Weights of a small transformer language model.
Size: 8 layers, width 768, MLP 3072 tanh GELU, vocabulary 32000, 73.4M parameters.
Architecture: LayerNorm before each block, rotary positions, no biases in attention or MLP, tied embeddings, attention and MLP in parallel.
Training: a variant of Adam for these matrices, 1057M tokens, 8065 steps.
MLP neurons of a small language model. Each row is named by its layer, matrix (up: input weights) and neuron, and shows model dimensions 272-527. Each number is 128 + 32 x the weight over its row's rms, rounded and kept within 0 to 255. Numbers have three digits each.
After each neuron's rows, "fires on" lists the tokens most often at its 100 highest values on Wikipedia text that the model never trained on.

L4.up559:109118132159154162092094131133148137175137185152059060113138078122120116112095127120135083089112112096134148121145109091153183084080133099127099098138105130175066140144105087074126107094132126142111112067100204086142081111155131115126160126118127137109140158168104130125149204152143152151161117183080194094125192135123150145103107127112087163142103179119217141145176130108109121100098137083133149152154148147104111070154143183175113090159183065136109121146123055081088082174124121122125109080176095117080165104041132101177116077119084081150114116152099121124149111115170129129081183127107078168150155059113092096134074129191146113194152146134169119127132112189168119125078160121137162178121128091148106066088113147097190182129110134162121149112108172124150168128137104
fires on: " of", " only", " District", " 1", "aged"

L4.up1326:178157092118097116136129155184128137149155104206104119083090183098134168143117137100144129126128119116141095119134125158109080146075118135096090140110141130119127125137078111191181193089134125166115128090130101167127130114150085118129114123152155121142180069139096151152137147087120106132160152122153177109128127163169107102090156124091091191151128086120130099111087117118093042127050094082109086138178166156141122128115149104093143150127100131134073178164130185107077167179125136209099146155140118149140095207134123132096135177089113101187138118163092110069110136153189109133145143070100137131189132172128136136121154065134144125136115100075142137155144062135151114150122131099105171202141159139166146105117122116137160120106145194100055094124123140112171111090171127
fires on: ",", ":", ";", " at", " via"

L4.up920:091104143107139136099110136123099102211104112115112073162055086104079135130013124148181160089168155139105152097126141127135093159129163090169133157126110161152053128158077098108118133075093089164141080105145159190133178145120093122163170142110094120141125168119191147174142165115118118120136107138103176190143087134119152131164120122140114122148126102165156129126113143130163102153134052082207103152128146132114125138082151130143105127146143149074178137089151119173134087118150071142171144125144140142167131149142155093103110041137065135108110139126122078149176178089127108140145172102082114119146126125148136105152137110133114110176140062090161099133147194129169142099082090107137145148133161124100105125141145136120151080161067110102104113106142119055154146112146152
fires on: " /", " running", " services", "/", " Website", " Neu"

L4.up1998:125143112132101067116172141147063194148107139203110122158173163141088200117065095106134175146186137095110075176158087131162133100124162091132136113116116143133117145155070146120078091103131128089042160104108134127105143140160072149151159175143096190131092076154109068136098094144158095147169093151083138095151159082101138101104134136117130143194127090140159165085126074132055098076123078109187117172150117112078146103158159072116064044094098193109111117126144080084120082098117136129177111196078100127118162131094161113125147105101122133157102162138138141079171124175153151122100176204151133120076103130114127089096117086144127100134125191141138125109163143117202094143123131094109127171172136120167158137037188148096153102119206176139131189132099133083130132141105115
fires on: ",", "=="

L4.up2926:159137115134079106155077137164137176120114143145087150170160125100157143148141166140112097117140101075111103131107080135099146049140172134113082173118122109133087135103056116192140091119115186160118176158133105143152159137106122132156155139134141163196145161118146172171132095060222143165181118119149157113086217067112071118128127077126076189108135089159092083125086141123120143107112093157111092138153127088130083114114153118074090118132138130160121091140112141070087128168146106105140086130142176114103084108131158139138074097135106127108179163118121174032159105171131161166140100109084046100121147091130180164037116060191155103123141155069157128107109119212100141076139111103116162189126123096181123161078141151131171135126225128174069115153163155172099169131202093
fires on: " ===", "===", "==", " ==", " ===="

L4.up1577:146144171102112118093102107194086108101115133149131092139168090111042156164122139141128137138094117091123114108090113188135139096125148198109164129091098142096130149131100137076140112136102190158219110147124157188121153105096092138105113172109082166114180113162168136101120154160199106077111086102088099161107157084116121109152145151094155099126061118119117152127194083110152141133058120188126086157203093101057190152127166107094153149163068125128119101091158148120162165133098106065114158164143070185203161115107105121106161154124102087124132121100140118134163130111129162138107198134196115142199154112172145134106170123142168112141084172111178126130098165109139124124096130115151120132114143151111104184104139124131092162106103146091067105121128129115123137100161143
fires on: "'", "r", "s", "N", "men"

L4.up2663:107113059033097139150150147174151162088083115130111108137177139157109086143146202155091173103203181226122121106149101131195126114095189088190099185087093133184152115123145112099145159104101133157073124142140102152173168116173163132140174194171107089192180069137115141159118119141141147083124177162145132133221181087106222131096179208098109093159091086172110151158137177070122086104040140158107123133166127161134156175155165126175065039170128132094067176103131148115096146114157063158139142133129088128152125086117158118080115140119128152164129126079175132115162118070163138179096117164149068127120160117119133172148096124178220125104122146166147139126114189108153119113102131141134050158088116110121129134092105115099135086097153151119136100152123122160169138112103132
fires on: "\n", " better", " other", " more", " of"

L4.up2515:136171155147058114109139160116046152132103184103199162110135159090132128079129157196155126203141144128121108166126167108137120113090114160121178112101087117005168127119063141109077162129087124137153133113091117168165156095140056135114160156155099118153198147124101155089196164085149124145100164082167183123098162105082141145089128132130103122132124077067135154142134102106137099108112088173137104165117114116112184132137116114124125117120115233165139159126126081089075115128099146138106123151189093117121070132222113095112159078109144132132153143071109141128138122081106197133121190108143191197196172191135121131149151163130154194139093126078158118159078124163073097146126137148119178185166109143153165160141151142138105141101171081123099054138138082152143153109150169
fires on: "\n", "-", " and", " or", "N"

L4.up2275:117151138176124088091135162157111190158127090130132100142151156117175143114117177115160209143126217109102199145136164102152146187129089161103169122168175083122116104152150103122095102066055136115152113156075143142126129116148142093203109115177111157131137184117209109151120131144105124202127103149119085144140196167085125109033118120124140142124158090133194150115086040118115126105122147106159160139124156110160177099090079119137112146145125162186124155130182088129172141088104160144165096084151148138117120098082117065074049127141159161158149164103122116110177131125123186101057159073147169152162171069159101070157161068120109118192154160116166093141144141115124121183144164130162107171157185201130145150119167079156110151098150145184136079123096155111111128106156184
fires on: "-", " head", " calling"

L4.up2358:165066115198117103112113086172133165152115185158158114238098135118136103138116122195138144189120127147109072097165133074192155136144138087131145129115110147102116191120118175186098088084174096178140100105144129103108195123113128167136132145123121116141157197115115154097166129180161042158073113132159158131144176051133153112128088136125057157151164129155150121211136139127086123078103051137150133142178144134139135099156162093109104154118136156102180140132126092153111144080100141142163144150129113100126052111177149140157118108096135137099104145134141104117205029088084104123105083083152133164176139146136132183104167108130127078169068098173074121139094130163163133097104102079088112132173173145128100107002125102150080131141150104111096146121061141113180110139136110
fires on: " of", " in", " \"", " share", "for", "D"

L4.up1458:149183154098106065152088086150134071128166127090122084182184092097091123091184169125123101071121114114148093167157179073114162067105177182172105147103126160104117152135126111104127122121195123151141080129125187111137142180097157135181108118087120167130168142098144133150069121156147146198131053200110133128137090075139190166134108179129114097149130151165146082124105115123121090121119129146137172128153080142112060110091151125110181057179177116113138078086132082163111120088114104081129153109166138138090168156124100110141090140142077185194093117130160110128138108104129176142090110153158130172100136125112162147122123149160131149150102141139134138132149087172105123179074125111160164079171174128142123123099111091121131131105128137164108122142124097134084146135124184
fires on: " A", " E", "A", "aga"

L4.up206:158158108166102124088153148154111184113094171105096174175129103138097179124162146156150125090064223104111151102081127109148137137140153157155144101070118163126096118168032117134163107172114120140141068119131115166163125070155082115184110134120172108167142124080156060133118068103129124151143085111088116177068220099140152077136132170106098133081126081235070074147199127099088087093178135130147149119172132091068159086112136163121114110155119117148168100101100091129090125172114127122145085145075127149076125127095148146165116107119094121128108112128158112159144187131143188154185108090119102161180149177114146152112128159154096102147119144098107162115125171133101146124117064095121131155156124119122151161116189134159119159193117088108091210167189119144157171111135064
fires on: " from", ":", " in", " since", " of", "z"

L4.up606:137167104128100161149100164132069136175118191100147113124113186086082139108189088126205108133130131077111096121107170177131201129097134165119103183108166152113103144084146097082089172127161064144145092134128148174103012171124138131174153165117086100079143131120085146104131099115178084180071092146125161142091111107079141139168167117191117120111153134124079095115139151158152092121138112114215110173181102134097148169115100134168164162202104108158113091123145128151147099098155103118146144172102109180129128193118128184130103100111135122111158186046186204152148127110129142163137141104089129148149181144125129097101125091137156124093135105173052207110084148124104116147134122069052101042190164086146136143132177147080127138175098118133141117099152116147121208095152095
fires on: " (", " B", " 12", " 16", " 7"

L4.up1259:091145130102149086126136116126136129158034168158155143081119102100043115103159153095176117072105159119182119151120195144119159052092197081094103162122100108093150174157118091048149085136106133127147115139135091079120157107156145123130104118099120154149127094106096187140100143128181086109093129173092096135190113059111140115013139142120089176162082122130164145131144132109116149138103101148144150118101085166142117099136157086113126093140172118155089128118118104084153101129115132122150071131165149202124153192043112113096119103130137102136222114126176141080145165178119135130156095115113122164109211069133118080112077084140149108106164200134129143137191113131126096175140194123137135075134093169126157063071142142156096133123137129149126152106103160160100170150118116
fires on: ","

L4.up1115:119136140146116109075131187136127183124103157127123116163106168127166142156074131121113115122168144154145183171108141079140147095082180125104155156054147151087141162152120146142152116116127069099089117131137108143142081078130110145155133156103106133114153116124172088077157226144139164117118029116125172070131095159132189125123108174088108170089130127143117097120177095109114073096068127123158138110137139109143140150148106101127121092133136072130156102122135172085111084071081119088112157129081102110065056135141137130111074155108098154135167126072091152095141126155126137173164134180164116184111111098098102139172177138112110122127173151142145136033170062054088088136106130140110157114158146147101118162169194107172174110153130110125185119090149140196207149111135121
fires on: " to", " into", " in"

L4.up2527:127157158103082086057116119069096098147091160164105091094165148123130087131150150218186095160152097092092132123140178113132132150101145075216110184111128084119113129144147168100148083128132162178093122091174124141112202147154087140153139195125122145119202178120187126170080138123111173140097074125103138126159103173096125116088172189157115116166149119132151073162134040134109166151097129122096094128115116159126101067110159129159166092202079082118080118057116145085113059113132180089156155151127103164148144146147105111069142107104097109093138157113165126063167077119064173160162120133114122138127129115079172084084101149122098129091104125109129143117075161108168051082124201092150150126128181057177112119156204115108121173170092133148118105153141115116124167120140116
fires on: "-", " ", " 1"

L4.up1402:089137140167121127112102139171094168147137128155162130116160164085153158104151093107183135085097160144117096102128170104103112052098162135122106154124134112118159149154121159093148114130130163132158122095128170138151144062148206108160103124078152091167154096112103117135174153150118130115100104136145177108071115107146108096148182198106169105137114169152142039160132082121145110149101113104105076143084111116098143198106112137131226135188097148074113209183106133101130099112095149173131068116125117146075174075137129133114112187118079192166191167083119167134115117146144102094150186119162116112084192102125156169119088094128108085179144139141087116165093103181140110135120136126116063094153125128104146131156148115161040121150131142140173109038132117129072175178125163
fires on: "\n", " (", "(", " same", " that", " "

L4.up1038:117124118131093100131134134120043163127065072187113151133103146130110172123100173160137129071110142019130102111101098176149139062143132132158116110153080141169126118163109118150048119110128095131123154101098103107133185140104111142113115162102137145133146094146132140095132133133157146175156129152108102134107183061105156158104109144141089107184174123129156157123124086127061121063101116137126131118147048122101154074139181180077093097122122148176117136141119054087124113157123049146160178134051111159147186126093147095114131109131134130048126119095190135087120100149106144131105150156134162126129131100074084078074084096171116124143092166099103137109176142085117123148118122078110146095216142183137100154111112100118132135119177143165142181128172133091084135163149174
fires on: ",", "."

L4.up670:139101201112098155151151087108145156149142102097091132222168103102051118113117132101152127095116128159180130128109106125139157079108176159094105117086147114149129140143060109117117088128157177134101126096114228139133142136134101088123145086133100062128150139175140154143093174102098102131116137127110123128153123122183185129069111169130171152140158174085140127201166180120103141108082097217104084094089056119093096196174191152159127123130146134187080095123179106158128161098122121170137111153139143156150102142157150128104106178128121147130090093122162074148082151185139124093170120111119146118184185112177098077113131090122087110158106128106088183153146185125167113156129086136092103104119129083161160141154174163189146097121136175086039115154122133121159116157204165
fires on: ",", " |", " in", " West"

L4.up1662:129160196118111130106155130146060104185133087176112083108135111153113190117104117093170115106182163140187125139104184162135108134115107119099088109121150140114120154126061147151116156167173091093103103181141135156143190109117134147162142193104139118104112140107156130113158108121171133078097122145171145133166136157119182150124164142102102132118152110155130081064116147103092116164093060154132134164168097125124115131104154102118087135125126094143109157108106160119154165139186158139113138127136095109113166158135117129069141085146122130075170158142128117050166141065089139089096155147067110112142113132139163102080096089131178188161103112150143131147137168144114125094119059106072109096137162123096133134164097129172157151125124132122134130173172136116073154105120164
fires on: "\n", "born", ")"

L4.up831:147114102130059110101149162049123177113129173090124095130132163164125084131132198149099159109144132068074108129135100163157142152059109165130113157087103074108044103103091149162066114074166095165169126086124136139124146089112108101123158100169115100145136123124196129086165135152181176122153112133122120134123142068151139163143143145162167136134129187111118088092155157099132072131138105122144062155164125081124132187093087146187072083175132095107102139200090134114160110098122074153123085107088106153125094114127182116119161090093102106136062121098149169136127170111083181121134156081124108127101122118166150159127146099108169108225101160132179131093098195144132085138122115094136099185053185126139167128119138129158105125161134131174147125066149111084139164149100108
fires on: " other", " of", " one", " and", " per", " every"

L4.up2491:129114118111138046126141157119142095117161154058136180141178147109153161072118134133099121114174132096115090049081079138118135087120105093103166141116110113161094162147159089155133152110135063114140124126143126161146139144117127118144147115133105130169103091113104120107132169114148107083154135144134112154066159194108155157107117196080086187083096106143154115147180069121132132108142093083112190146080120113092144117177116127076103134156125141109089168126142141137102156064150099090088074100157118113106147136199109145141068165073128155167113146125131122119195145167158151091118164181165160161151124090177118072097143139114094175144128139136189150134076066104158131179129105114125114129117151093138146188117114109126091142143164097140141132087130113110157143139153125
fires on: "y", "al", "o", "re", "ny", "ve"

L4.up1169:172150152131126106114181082130132103105156133145113109128120078138144144134122142144174092083146121156111142102119158086096140137088113143137136183108124069085129120136099148108109120145161094162119135087122209167126123125083162119113120134130134111147161133190100085151146102092137100194169127160135132160124164128141073109127144114099169165117113131152113102133129156132138106183106145159079168130141086079125135117138168158115133106192112106156169151110108121154110126103159191165094078154073105109149139070119133112119178143131136096121106138093120159100143157109153138166079110129162053167095113121117101172068164121109125051124142083057109192133154169140085072155105103106112094193164123110092123150113202087163127154155139160147106153161149149161097111070148132
fires on: ";", ":", " of", " mid", "id", "th"

L4.up2125:098125097160114135167143167139131180110123183110163105159125089182087148063139121067097126116111121102148132120160131127160093128108139087101173192132133126116133112116090154171093097119101148183106123161147133147165139127122141150157072134156125145107101126092137152105204148113166076145171125137158153153132084168127109161121091091177146121088122114132130090110120124101131136121161103101109109146117138069174175107154149055095155120184213113133089099129095094081170136154113114120056117099080106113093113179192163080176132123096135126134159144119122059151132170132143121105108144081135143137146089070142142055059112127107106106132149101062110152114090137147058105099096114100113168185163133159157030124124141082127195080139130151097083045182133143104143153182137160
fires on: " —", "e", "th", " rebounds", " D"

L4.up2670:148156201136146136152106092097135125086145107120175095100122161133109103140108079109134112140132209160102103098132142098174096146128148082125216169118077101106135105160093100119074109141132154116120129060070166168136082116121094122152125142157114139164152139077190080137173098174172137064084092124087174183111074048135238066088188105082115107161113155098146072138126083105166105095133073168153127144099062149115153147131093100077099116095160172134118076063067088162147098126127156113126099140091160170155117191117106146105104152087119127119128141167155090149103122142119129176141160108125143126131166157134100069136170130176136186178147113132092130119172126100193145043103079137103085076171143093130104139122134144128114135178092166110132071145118147126146135138108138
fires on: " in", " of", " has", "z", ",", "D"

L4.up2285:203101104186100102170107126119114109207119125144121070134141170135166124124158150148143110093138152145060073096118141134150198131088120102163199146158119165172130145145180108181164148125119124155104160088131107145146128145127113106180189103112145133098128164099083150110119072108138208177082078152153099111073137092110155099122142148111121132132154117058160120131145101164165077137114140084094099137109130140162105130088104103160110137120062090188086123087139181137117153096158146204172067118110156156096122197142124164078162158106136147166175154144114166111162112109165105163111145133130156116112124094069150149126122128147141117156144187155124119151109080156120139083142123121118135110143178087149198124155149103130127101126120144104139086160098178162111122144131125
fires on: "\n", " (", ":"

L4.up123:054168184170106165125122094177108132156124116111147128089165177139074161167142162087151124070146116167038117138106203144097072099125106165165100158131128085140150149183079077123123151128085161133135140139138147137157135175168150146161149140144114130135197137102122152085096087106156092176180124133102126116138098155078119136062142095125151150115171081143168107110151146068072118136092131106124098123085094107063140116154140135125125128145125176160172076100135126143145163116148112148151124183067123169139219153117112126131130138112132100087109125078168100124159105129184130139116130152110070164145144145126121128145155100134107133128121137131107105140140141098103143124158215149120100162091192124148152130165124074098125139104208221153135114141133131152141118151100112
fires on: "s", " 5", " between", " Ge", "d", " two"

L4.up1637:158109167119109069034172134150132120151144169139142076174117101212165110130091104156095142104153151106146144133107094135116055110075123130178124149088093135084153095147083108127135115065139148134077126123162112159110100108185112141145162140135124079073097092137222080131075114096124126113141186088089094106091072124172114112116100122105165102141119079099103117101108133135100083154090115181159179151140129080139176123157123053115108100127139105165079112150137017114057107129143151084117096158145119157109152106095130091109152146134144155087109102137148191127167090111109130136063134081147160087126129137114073170134101136091169094124139150156083165118132144165124070122116142135119143162133153068183068145127161117096142146140140108151109112144104084124067114103117108
fires on: " and", ",", " L"

L4.up217:118115108175123074125093171134116133149143115122117095127147124130107137143116091136126156102204141104137148135102149159140093084162170134086135140143105123090197162103142185090104161113151148136123145179170202157158129161149161132131153145205141136166128131130107150174157126103097134171124116125169096092110184184107137140129123126080102150201135134111201141156225082134152155137143113182174114079161118101105156071113103109127136094159123112166163057090135099122136089146147123170135135189152101120128172109117096104061137113107127155097160130092137143127104172175139120118147141095126092110119205113061126124079126157112171102149100121146149137205181081198134129178156148141102095050151117142138081110083101106125106154151143168149114137095163136119125134129149108
fires on: "'", " m", " metres", " race", "net"

L4.up2145:135145149140106122096103081085201059138082155147074097214149123111108159103149152096117112147146202175102151129135167173135194118125158121215137114095157153143065119087115160150084157128127089196124142106099139166153117155141087128128137095155155123131141141103113171102155145157134186131079125174132078146143142122111120129126126124098146158140076112129110102121174113108080083119131161132089140104120169167161115166108118147114093099115109110123173185150178119179163108162152088147136133154147208150116177063124166115108070105127070073135154114135075124116089152148208112139163067099088104102121199130130089085120143112119128113136067157154130151120146100112167092090069165097165086143150179093139101048102137153172169123096121141107099098103129121186149172150086143
fires on: ".", "'", "a", ":", " world"

L4.up1536:100128122153141173121103137088150119099104125119125096075184147125153104152104154146160095158089129119123105168079114066237076104068153159143132131074149100113140140090150118112119109149141156160118072096171129085153133098147096125127143126113170121092179103110111197116101159128168122116104099123162105122141087166103072112151120155119101133086143148162146107133134176122212159158143095190164137122107166117132066170104120153118127127130168133108082096127075183066100068094151082138150135133063119170100120130111196111088072142109116094157172098130167096081138105094163074128110138095130123113057175117165170148118206085135133154165088085071186145131116101150163129100161168138145115102175145124108161080133197087156174097128157131190105140118116160107192162179170146
fires on: " \"", " ("

L4.up504:148121156110128099080101143097072098126143194105087096111103120172136174117183145084134132161108173119172149126141162105194148125079115097104135096108148117145136152105119098098155185144128097142129085134083095127166169125132085140143160148146138102115117139124118060123146163145134097088158093133091133154109148100104124161068095140064086130142081121138137056104141089121159144131152168121125144096150168138125142141151177090092130112107147118168145098151152116107113134047157142056150119097107108101076151120081103184128119108099164145070114177128158126159146083106089123218146152133102120180142124176120073077105058137164117128086104096126148119114141165150160122149119084158154178136128149169099114102094124201094062192078187152051079104141154106115130149141151072
fires on: "'", " and", "es", "u"

L4.up2702:151145179099104118123147106144102156095130156132104122160115186126155159135133180113125132101117188100167152136128154105143153092113129107140139136139065142158154121174087139182068122170084129119147200071122158171138134088158133093190135090090144128080147149156155159084090137138190117145108106119159163110140193115163173111118088102124068175164130083138182108134117059106109087085042158152175165119135147169113148148120096124096081122226135135123129127133149131116111143135140198117146116104129122132090059104165163148131091124086110096118140159112144116093154138120209184143135171046167143144167173118127109173093164055172111137152097084131176155062200100186135065055077138152101202086126141149111149150113160130116107077112088112129111161123226109059122120106123106
fires on: " |", " in"

L4.up1961:142134120074053105150115155102141192124127123101111082113186122140091107124049175148191096112136100164083087062169159115126134071104082082157125149090106126125103167140103140134112119141083079167130129133137172218134133165122169116063139104160090103158166108107174137125117155139139092154142129117078091109178178153133146128042123155158136148133092113188125080155099126150105130129073137105177128133170077108144207099122182117166132100153117132131152153155129090128136112154100180121135110104120135141129137138144139093112044132077133087136146137118151148114238136147121145187127122168159145152168138101166088128070136106138146093159136145118130165153101136139158095098119196104110117114148137137156103149079181091142077182122126161121073118150145103117078144161159126
fires on: " ", " (", " [", "[", "-"

L4.up1271:103181118161062106133128115120108159117090134197124126145042088133096153105092110134114138089145145096099098163167136182131107106110128134130124093094122136079156139118119142102082098136170129127109131074099134118104205126172147138101098163133102176124139099191092144090126091123155096136086127131107113116135155108156067093148097112151132151165140121118129156105135075107093155085143074109183108095105126146128161089141111118126156106134162160147097162105108045084157080110132106116121124192095159146161131176079176119123148132094097144126122135144149199080072135194206164121062201156123138179097127145100057060078135142158117070186103150092092147112170156086122114096129184117085153130199175148139122141128193130159132126113167144158134170137171144126126130196143097
fires on: ","

L4.up1242:098101166120120118127103161110098126156128117133099166117135132108068111122170145200103152167095153147145154106082180143131115120054127177129119145158090081076075149120125162119105084095126124112095091171118180108169126090113065155189136146138110121108125141160166157111100099124112105137060054150049148157091122150163098053151172151077116154062084049144093134171149147099131088136122147135149066161125168164149172120130111088101124155157108148124071102125149113077131125156100051128181126109161163134153117136124111094110043133128128109070161111048173116108121103125159149132177101144163151170175150151139156079123090150097111100138114141121081126054120165175135070173137111131157136157176156089142118115159142177160131096146190140148132054123113136144143114091122162
fires on: "s", "'", " Y", "y", "I", "Y"

L4.up2639:154106133172057135224116162134104167167169150081065112192144130105009106166129133109174053165183083123145100137163200140136083101054139093095140107118109132122128121118122100141154112072158138158145103076149134178158151157132106138140116145046133182098118134135126137127112120104140138150114154106131132151163068106204178107146129139124181169130125087105121126106185111099173088148109142132115122164152136117131172104168026079099158172095151156151122145149133139105129098112218162148120083120055120073095198217103128147078130107096165128134133150116150138170117043110108154099104171118152092124175122156119124113063130170121115132172106128124135129119101055144085097116083174071070108120118160096174053141089143129141126105090129119142122173157180125149155220114155146
fires on: "D", " C", " D", " A", ":", " —"

L4.up460:103142123140119149123141162150141132089145181092111123169158103185129176139163136125152149144132176072132158096151076100128150095092106157109129130076159165164149145175161086184085163121142140126168085140062178145145130131150169123127097155086163179162102126145181118133143112117141145129107094105080120139083132113107165103097148135138118122139138063146102114156041069127160110096107154133152123143145120009127199098072079182112055116159132164148105093140091147124136165144107145125132167088148118132167158075147196153133117158085093129154177150140128155133164112139114110120112143129152116132147135187161159182042126129077106136182134098126174146131115105125092121063119184127124103090123187103143131091153164159140139108112153130098092120153107064150115099158109138
fires on: "\n", ".", ").", "\"."

L4.up749:189170088100087106153171173110123156125131117130136095074128132185141159122142148180170131124155133042056113077093149124098139080132101180145120172081136093131159172096134152109135119139085146130158162085114100152113097182122214137133106126172108120129207117132183153166132158105156114219167107177109121087180133128187141121098157115139126177189140051156138120122043106130153147150153123137196161133130173063145180164153177172102152078219148102080102093129147114157146152179142183122171077124106162145096143188138151104133090123124116091118132136145161121109126119139162118145199183148160147068107176134125105107122068166190174117111145057151129112126135091169109067116126118142150126138084166125118119064097196119204119122128135123056084124155095124135135084126178083
fires on: " S", " (", " ==", " ===", "S", "d"

L4.up1866:128110111157112123139150117171120151123083136183097136134080105136093163099106122132122151078142182152136105147119104154128137094105127080134143108074145126117120114162120145131109157084099114154101128077139111147124164096138144176102180139088147086139135127154135135116113104087148127131080128147115090114122168136152115120093119154146079159184114128098148133107138069135070106088117120121155098080096107179071120108130116084063078081138150134112096134126123051106139138090194056132145092199085135150131099196133135144097167120125125142145124155130143171115128128170191147136126207164122132150131114131102032063108115143136130149140066159146099149144146087097125188152108161093126194148215150139161102137111159144099164103105165134165149186114164158147142158170124113
fires on: ","

L4.up1285:111147095141129130144158110101133104133112140187118151096152111106101090145105145153137112117153083119062124113182144120194102086097088092112087125109133128136125211135130168152110119153113184110113138127120123142154152111147142141150184127094156131143107133135144104179156179113109127166144067188177180114165131121146109147081085099111060155194164141169089094108141181081138122111066102180083173134090114185139081126104100110151118130184113133112129126175121107113180027171111149164175097124137110129108155141085146127104108085086154163163104140143201177106148137081196140126172139139130077087082203137179061060118138072157154110151109137039112134117142133132078082108095150112177108181097171138176139103126141121113128134153133182104099145149159089148130184150080095
fires on: " \"", ":", "\"", "s"

L4.up325:163219141149116143133087182065118087117116151153095072113129105135114134082102108177155139123085188154115119186147204167167139094143168119124119076137130160094127115139155114068121108108096127145109099117142131089144176135134131122153095141149121119151105117108087095131151138106126138122161082112107148128199115131101154127127142132112058163171173148096108120154140105080137133133121117122148129104119081122159129131037128173184102134161142152117171139152171132131091048076142077093174104117120122122128152161113133088108149159098122176138174098141159097137103124113121118152182103161116135233179172126128127137134187101147160131105121093067186160099139089101116142101150104108177088114110167091154147136117098167121134145138128148101068133134118191086151162179189133
fires on: "'", "l", "n", " and"

L4.up2242:143119135117116150066144109096038156122118158169135100130157084125093171072067183135110146136106159140122071160135068145133121135086130139154143107162084107126100144114138124042115177098091107218135159126168184145159160133124119089154067121108066083090145157130129113147135170131091162084141145166106120155146121058154114105119085142116100085153108075130174155120077082093075071145129076206176126093111099132159158146105128108168184109106106129182104068116104115138108171103119122141140116120156157124086088213040148087110154153110076122138099106153193140141154157180055134130112125157143172180130130107133128152169155107175154145140108162182115124182102127129153174116113120122141120079089177110147141197136159121139123120106145139125089143104099075130089084135101091
fires on: ","

L4.up1889:119110143099137118101174106181127120124115173129117079120149127131047149147151153127157059201112103118144104179148104206143100098142176153152119110164131163110187142118136141117134133132109170108074098162095147161170186105094112148119105120174073168142125149124168085161090138084132121060090129120113105120131071129127166078139106184073087158114092129168106140110102084082131144166120112111147126135155085188094132102158136189123125066142166105102117144159103130139103109113197092130115152179085111131108074123101150135108132126160176123107115159091131107071172150041090102146136142137132121102133150099136100189132106161047152079117068190127177156139095162108099157176138131123164113133160107089120068148108056181117132111097119095132125151159136105120155137140152143
fires on: " of", "ed", "ped", "n", "k"

L4.up332:180129138196097171100102085077072158119122157156103099142131146102145149127178140164191127150129155123147119111118146170070125131110136073185103101126133107102129173096136186137095149078155163184116131107107177171107164058113098155137129098107190049110104117168136155155158112099190111139103133185167149138135144156081170127122129120068120181122170159126159140168080125112149100109117107151146090172140121089158119142097160111054145199099113134197120091161045078121105107171150194052161109184146128119095188112151130115115107117087192151107133094124114107150120166116094137112142180075129147122138097140122155152143106135170177097144150090130194169161093173176133147134110144140072121147120163142197160109122123115113095120116085096163122111083188103138127165116145166
fires on: "\n", " Fisher"

L4.up323:175146111122145188078122130147105133073089116120108094146176156126151096097163119111115099150142175103189127127119118186120183102090138089161061124052093070118144167131103183136129122107100126119126149124174107180127080051149165184161109082107105152160161139133194152112114175185181111165092125145103123102137095105105080139128171184128109142109103151118095077144133078113118087146086070134118181130116149156108205140116094152155146129164112097147117089114098122114061185080160112080105144093111210143119171134165149187121087195132110163148115176121143180126184162150169178189176140100158124153136129109170177156143131110117092134204138128102163131166056161133117173152059135119119160191065198089111063062167068121106156140111115139147086108089109114119119140112113088
fires on: "dale", " series", " season", "runner", " up", " her"

L4.up956:128120149146013070092115214134197184087087175075130144134152194068094126103177102073110105146149110103089136129152131158136158083124143154157144165119100123076075136119123153139154110144101071083104153142169103169157135198089139159107106132124171076180124181137134114106168103137156041185104106158144154170073092112069101116101135128117143160111104057170185117098163089047178146128121115116139123077204090035172179106124094098157082112195126136145120154116141186070083156122162079107130181120108129150097121131138076157076142106108146090103160162116110102075107109103126154165181144141162124163084087171077157075141129124196145149139154177159154138085125153132164111136094179136109132229123137090154165142178121119145123068136167168156122133142125110079146103106204081
fires on: "'", " had", " may", "’", " would"